Weights of a small transformer language model.
Training: a variant of Muon for these matrices, 164M tokens, 4993 steps.
MLP neurons of a small language model. Each row is named by its layer, matrix (down: output weights) and neuron, and shows model dimensions 0-191. Each number is 500 + 40 x the weight over its row's rms, rounded and kept within 0 to 999. Numbers have three digits each.
A block is one neuron, or neurons of one layer that tend to fire together. After each block is what it responds to, as a language model described it from the Wikipedia text at the highest values.

L6.down286:479466478444489503505503493529513532467528519489571482505531456472468416508502515472531475450537514425567492456516513609576487457503537414556479446565463535482418523528524418463500494448495503529480478496527482541521542494501590573445477577451530555548525517504539427489547509568503464465489479553505468483446505556492523446567491437582481494539485511473505493537479550531468554465453476519423449472561418456495432507587497509518492506530473500468498509491503518475600500460529562458542466455482472563460539537496447484517536503572515480522488531502523427477517496525421498462
L6.down506:506533488452456503564494488454530448590449491463450546527499471480464451542495532469534432532480454525507526511509552452504569537478559507519530501539516549510488550539455461530525609480518470493522479488500496485532547527476495491502470465529502514494487540479449466482450518553523545499502580544498514480449477466396523503501480459409513533513459571480421481501490491491481543496506434477542494470488478513488476500438419507462486497429501559449542577510397484425523452603539523584483475515499523470494522571449484456514550468489485466541628555511531480462571516551471431489
L6.down602:476469609523608449576522543543542526502554474483503572533467518442549485540555464487430469496442499534485498504487498454499559484479479484501421482540464491499476496494414558504471448577544489445567550535520508509529543577537534513518478571414530492520438445474499476487494495505549451460532448467481519448454498509474507484522482593557482485479481507441514527523470544527534545504444518455556420475481422467541549505474513536440510527476504517458424478433514554519423488535460455495464526472530495513534563468515488526556513537431513459465521494548458414508550536518524470507
L6.down611:499483455510576465498531544479514493488497505520505521407443483523539481488509528562502456508480469482503502486499463518511521483471509507460465486518439467514459505494452504498504402494387468493494515477583523570461568418481580537542463549471513545497480476539496523469559458574517493570540490509431479476451580520458540514528521481496432483534452532498502457499425518498510491561560535461453515517506493550483530609433416533473499492523535493553482564520457497474520472468596516504437508573585479527514423571486403501549540473438531459523504547454550509467453514502533488469
Responds to: Section heading closers

L7.down408:523443497526525428418515541568550467477523481547531578472520492525491439504441549471520454530505462448473463460539546618481446532564489478551546487488479502537495452509545506541509493518472479504499494509526518510561540526479500499460465419498441406521509535468536571471466567477496577571490503479592563460451512467446527491500465544497515538527452518496517582459498451502523451489443543463523474564469508511492535559512437508511413550455431516439502494525495505465603450448480470516501547475430483461491466468537551441524486493501472541457473483499484470540480545465511527596
Responds to: Before year/date predictor

L7.down583:479504523605528498521517520458491452525525503569498552538469499520503480549491550492435436458526558597496481569485434564475488375529479423523462501507494471539500489522477502491540466548426522549505520546501491447459493566508496510514474511508483450489459527482539533546545549490470489504473441511491506549414538470521587548478497515494523444529462535446481502570512469604506472432571541542508465542439524499530435518577533492486457458482483503540500463490470481559564458505500538405519531474468496513527483514510507505534474520471479439453436463525453419527558539435417486483
Responds to: Sentence-ending boundaries

L6.down183:475522545468503497533545408513527461501476521485514556508494510465528540499528610513528469543457518583465542544521473687457507472468507554516475513566545474537491513563418519478460519452483501442486535539533483480476466569458461531494524496527473439449432479525503527538477452486527422513448472506486530443453441467448473509503534516522479551454519457531438555548539499539420525479469534482452494571514479489514458496491525511513506536444458537528458475546492503579539516543464450544455546499502479460445518510518465526461576530575470499481470538540489488431515500460441449452
L6.down346:451492393540549449530479507453508462533491554435482545447514476450498521544490504462560471541515540611456536457547460468510484483530451500485485555475508427485509478528480509527459461562460463583497520488535514538542460570499516469524539456496520498504460490465479516584501427464428510471556450534512525563427492500441483496503444528531495494444527480535467452528536472546559562552531504527463432460484470475481534517481478521472459507483520499513530474584495586491579457558455559504485477479507521523440483531540505535436562533562438484469425509518398428537536539496473512553
L6.down371:479468500514491473547579497457481481537516537460477487383451407536533435495561502467431512520517510490528514540418528428524509465477510525503490474544563489535491516546574514489490444488445506499542496469474505521517561497513470599545489486557524525536422510454577545568566486576568537471535515524550450547481575470481552494504424508590495485484506556517495486480456520498494478525423509440506450523507485512520508481554521484476487528507447485448528515529536504472528464531504513519476507422474367476594522505513491455481464452395473504485430509509477494496534554528443513491
L6.down552:410453574520498471554540526478449499398487491508474495553507462514488563483502504561488456533516527491515494460483516568549442521501460556477515532501513525504541513463568499567462549512507489575529470413484491447473456440457475565415477530495502456506526445532520375493471455527478560517549488501531506517528537455459465532464484563572489467517461484412553432554528518505508490519513508523519522494497585575539507563482521456551459512432487540515492478440540540488524551494454461474495459425568525529483562501518535494427487509560532544442498466475516569464448453529465478462
Responds to: Sentence-final punctuation

L3.down137:458504438529512528523587483473591558511526479511496572499471506489483498471524471502460493497486542452465478435534492492529465545537534547479623466495463540448471514451550495531485520530379442515530532539469530485547504497475468516536531455466501509553565553498462547492476489497536477492522497510501466433536493417546485475487465478513508537550465538502520483478555401502440462492476545506559535457456467496459569559538501529437488519446490504431505445487567501509507474480540531537481535504462475500405484440500482509516513514460426451485543522462484561469496465633625470489
L3.down368:476496458495509548593537534557537549499568499519471504527458544456535545494486406500570522503497506463428570448536528432478453490531497507452554453478472500543422431503477545564469457487503482452462476534514484494527558531462506563435578428455534463442495553464512531551461483490515540509490448514478405453458467451528511465506470507468542566519482471497572510473481528422509486483450514540553461513554521489479513542500549432494555540488537391466553542506547520541510543411455524487519532513477511462537453485507481560561543550449556512493483471489530508433472484553453504515
L3.down578:492448419520559507504544424539505485440495490508546483479561461490492483396501522477483448517507521519458583457536410561562482535524524506492463478464482406512471499493467532550493468522469473521470437540514578539553445577508512571533539509458495528467494498477514438463487471505530417454510399523488487537557540420524512490503475471469464528505490461516532557510422473520484472484510597486471515529490514463566487551504453526575512565600521444484494513495569478571478499511512544485453563531474492487526458447433515529524485499459501397539523537465509529471491524526552529451
L3.down622:440545473499492519582431439502489529486558439478596505524540450525483430432471529537519535466524516523499431458548466499507421481493405475456536521464469535480456525515540561509548593587481494550450461526490476522594397470477472480509447480516497459497525514459489517514544571475513548417525510541525503434433537480459446493482510464544479522466544476474501496543465511527442505490558539494486530523540570541475445561515525523547469544474443467486470470535547582498518505501462595548485561465474497534454499498483498507500454507552468502424496444446495510464495495481549519554
Responds to: Abbreviation-period before numbers

L3.down109:475480517478469458523522457521532485445531513422470481557510464561482519510472545493517425534519516514482523462529507489500491508477519518484533536528578541490545431418494563572517470567579501522503485525488435496525553460543545488494451472490517494518439404543498508527599573557554498515529512410509486452481506516492472505551506521508513509487453548454434488478493411528509512449418475531551477428508519526548469490506475498515513597532518438518521498492469438496441454576514449573544521473539495468494561581517426479499485510455511449434590520432495533472408475511540492474
L3.down122:506575515435486474477509479542456462545484511417525441514552555527504502496622494536570537495462552529553456511454475598505565511501468500459444550447462463529517439551518482481472517528524552523499510597510526529520487563537517471464515413496479376497495498501508525496511559498502482536471435511434543476472500492466472532483515498461508382543453541513518494483513493515470448494552448547447471531521495517529518507462463501462534452515476568456462492491431563519511515471542402437558502421527491553488534501470519523594536483494524487532490485465478487478511484545405458512
L3.down689:519515445474562469501473527464472445567540559501471449537477505552486462484500445521510514487562495543512534520474520479411442403496541571479466523396551506618451488475574544489487542574474487447518527484477555537438468478534536517419485477474500573541483529451427475473499595431512536497505466508465502448483511519530528477521504520513500565454534506485478533499493523544431509499555505462512455470478515460538470578429536532588489574506582467467515475526490436497501539507482562490497494460449449506505467473504488494496475462458427477535461548585465537496560512532459511494
L3.down724:448495454492471446542488494419552507556555448524480562555564477551528471435518461466442503487512474529495547487462523449423545416439509481491564521514490452515528521518509484502462523554530490468505522570508517530448528551441483455520470482479444452438496458504495494576575475509460577499551496506556487527477511574508514509512481514491474555460480520501545463555521519422528480495571511433443454494523446488476508543453564509452497603508551456478495464451537531509591478504488506475477542451435492524473469509481547496467511439554494542434536542448469504509602493431601499498
Responds to: Wikipedia section-heading closers

L6.down134:474508557451454462458468424495433536552471513564381498487532461496495514493545532474471539506543480384517488472497501623540513530509504472490503554480397541460506520508509451522514487465517494504515524544485488570530483493536531505529450516511506484523522548557460484500512480499432529531443475545521533574486420463471486426535553532583445441502501500510490485526455483474577573491508442478528409461516441477514573559550535464574533464565480468508481536449480523498512534485478483545497514487421520473549550524470506508527507428465469506572453524480481465520498540493571461433
L6.down687:517518551493450458531531481526494474505460527498473512500497482515523507494522568503468507478470488428501491496494520488546407489539551458503617505518511485432499512593527506487504465447485452452521468534509472503528537496422509559477499496574422514486533522563484435542419508506524445486545541504499508493537482554482486488542484499560423438519502534493553513542485538504479549432591514524561432455509436526533457577506411419518475460556417480482495480505524525481427418515483517569527503549533583420548476472480508517546502464427537545443510521456450458518572522475489521541
L6.down726:486497606471493457577465547488502546523524506459448474532435501560568534494602482520513477534545511494573522500527479566459478561500504485477465537484502520515459569536457501476525500415460493503545534502376536543490518475421502445469473434464466513438448453548516498510525486541455546542487520450456532519436597528532479475537472457475460484507435494538538492470486462569563431542539524496521525544424480510472489491475524469526447489515489485417526455452497495501484553576472481544518550454505524507552440488472556490429428503512492466516557550480556498530547458464455540495
L6.down764:500568541493514493517504505478452557498522569500518484505495475508572462480448489471511500509567516426468464529540502500481504461466496508527431565482477465441551477520543513413495484484460480471447583563555601504553610484508488517559432474484476474545534490516563506462571413561471519537526525476454524546493513514502517409507543571457452471516537529507487501507503462430509472499544470569535476530442444495515426523498497489490436484511498501410484521530548521500426557456514426554539510539585536532505385545496524477558447474483471436474474505490487460482475456510476525521
Responds to: Field-label colons

L7.down131:485414506516469503500506548432478463522449439567570446525441597498530484477497553502498475487452509445538500478479431492459515552480561523514449430504458524556473550485424543513508429508511484619429508486485509539486491574510493562493552515451507499522527530526459489447480548565552508513552490530495456499513476519505515463465468490452447496464529557495566462531489451399524539521517503512536519497504408490463532483533461519532501483556516454442461526497478516555497496528555475558559476561451565447500539467457453575518442505431458517503535459523518452598440489506526547510
Responds to: Section heading closers

L3.down598:584455510490470507455507543540567509471502517489490474464487510516521479464522484492432497552534603458520459488495535565521520444471496535528512536450510533469490502545524465539439451532524476462497526544549525472464478577443486489472488464479455475494556469533499473503536520459449475535506473552455462488466599476459484537538472569449561461495518563562565481507510484583491502503519518519521575436583464483426447479478507495469433531436455506435500508450450474510563508489507549494466452452539486541464561503565583480574434557478522475521428530532561460464518515486386513446
L3.down646:468553482471463528520534443509535458503519445510472519481487507473505591494570555457394470496499533578479483512544493528552425396548503504558484504538480519510508462459481498466504442442543560467503549468498537575474441554478534506532495503557463540558510489530462449553538463544481532484505455539481510534480506570466476467574540511545534572466499435502530434561465498573519454459486494475449431495468483409492499455578511491442459550496473508481546493456484525474605486501499499504525509536516429530528495435513458476519462569480499441460546576502480431443560492489530511530
L3.down671:485492459473468447511522542531513433524496530432465557509459487544520537554644471539437470498539517497516477537497564494476505415464507474518523545416558486524570458517529480493430425481509478489510516481494530489495389511490482468504455536585484515537504507513495513546527517474561524529499496555508518465404537506525538513529374505536531428514545480483531479606426507513540445473543472501423456564543483474494518500515453528446451550493519542504539431493512497503557418515499465451497532449457509486427506530470511487564508512498478498503506557525539495512535534425431486517
L3.down721:498490486481526481520486431433505436460472440440506506523515526439512512440513497480453504563522527496581455501576579500549502462461514521416444518512530479513592528497545453451529564476479474520521455520533494533512492467505471587529509534523531572505563463508440476469507488483453437557501560540563555514492504517426522544557506397524521465437557536498526482557477531466503506560497447509493496477466527505500535538561444484479438547489522460517504574510439394458522501415424564453530537468523483547458527508459444537526545447438455455524553505495471488447507509529518498490
Responds to: Sentence-final periods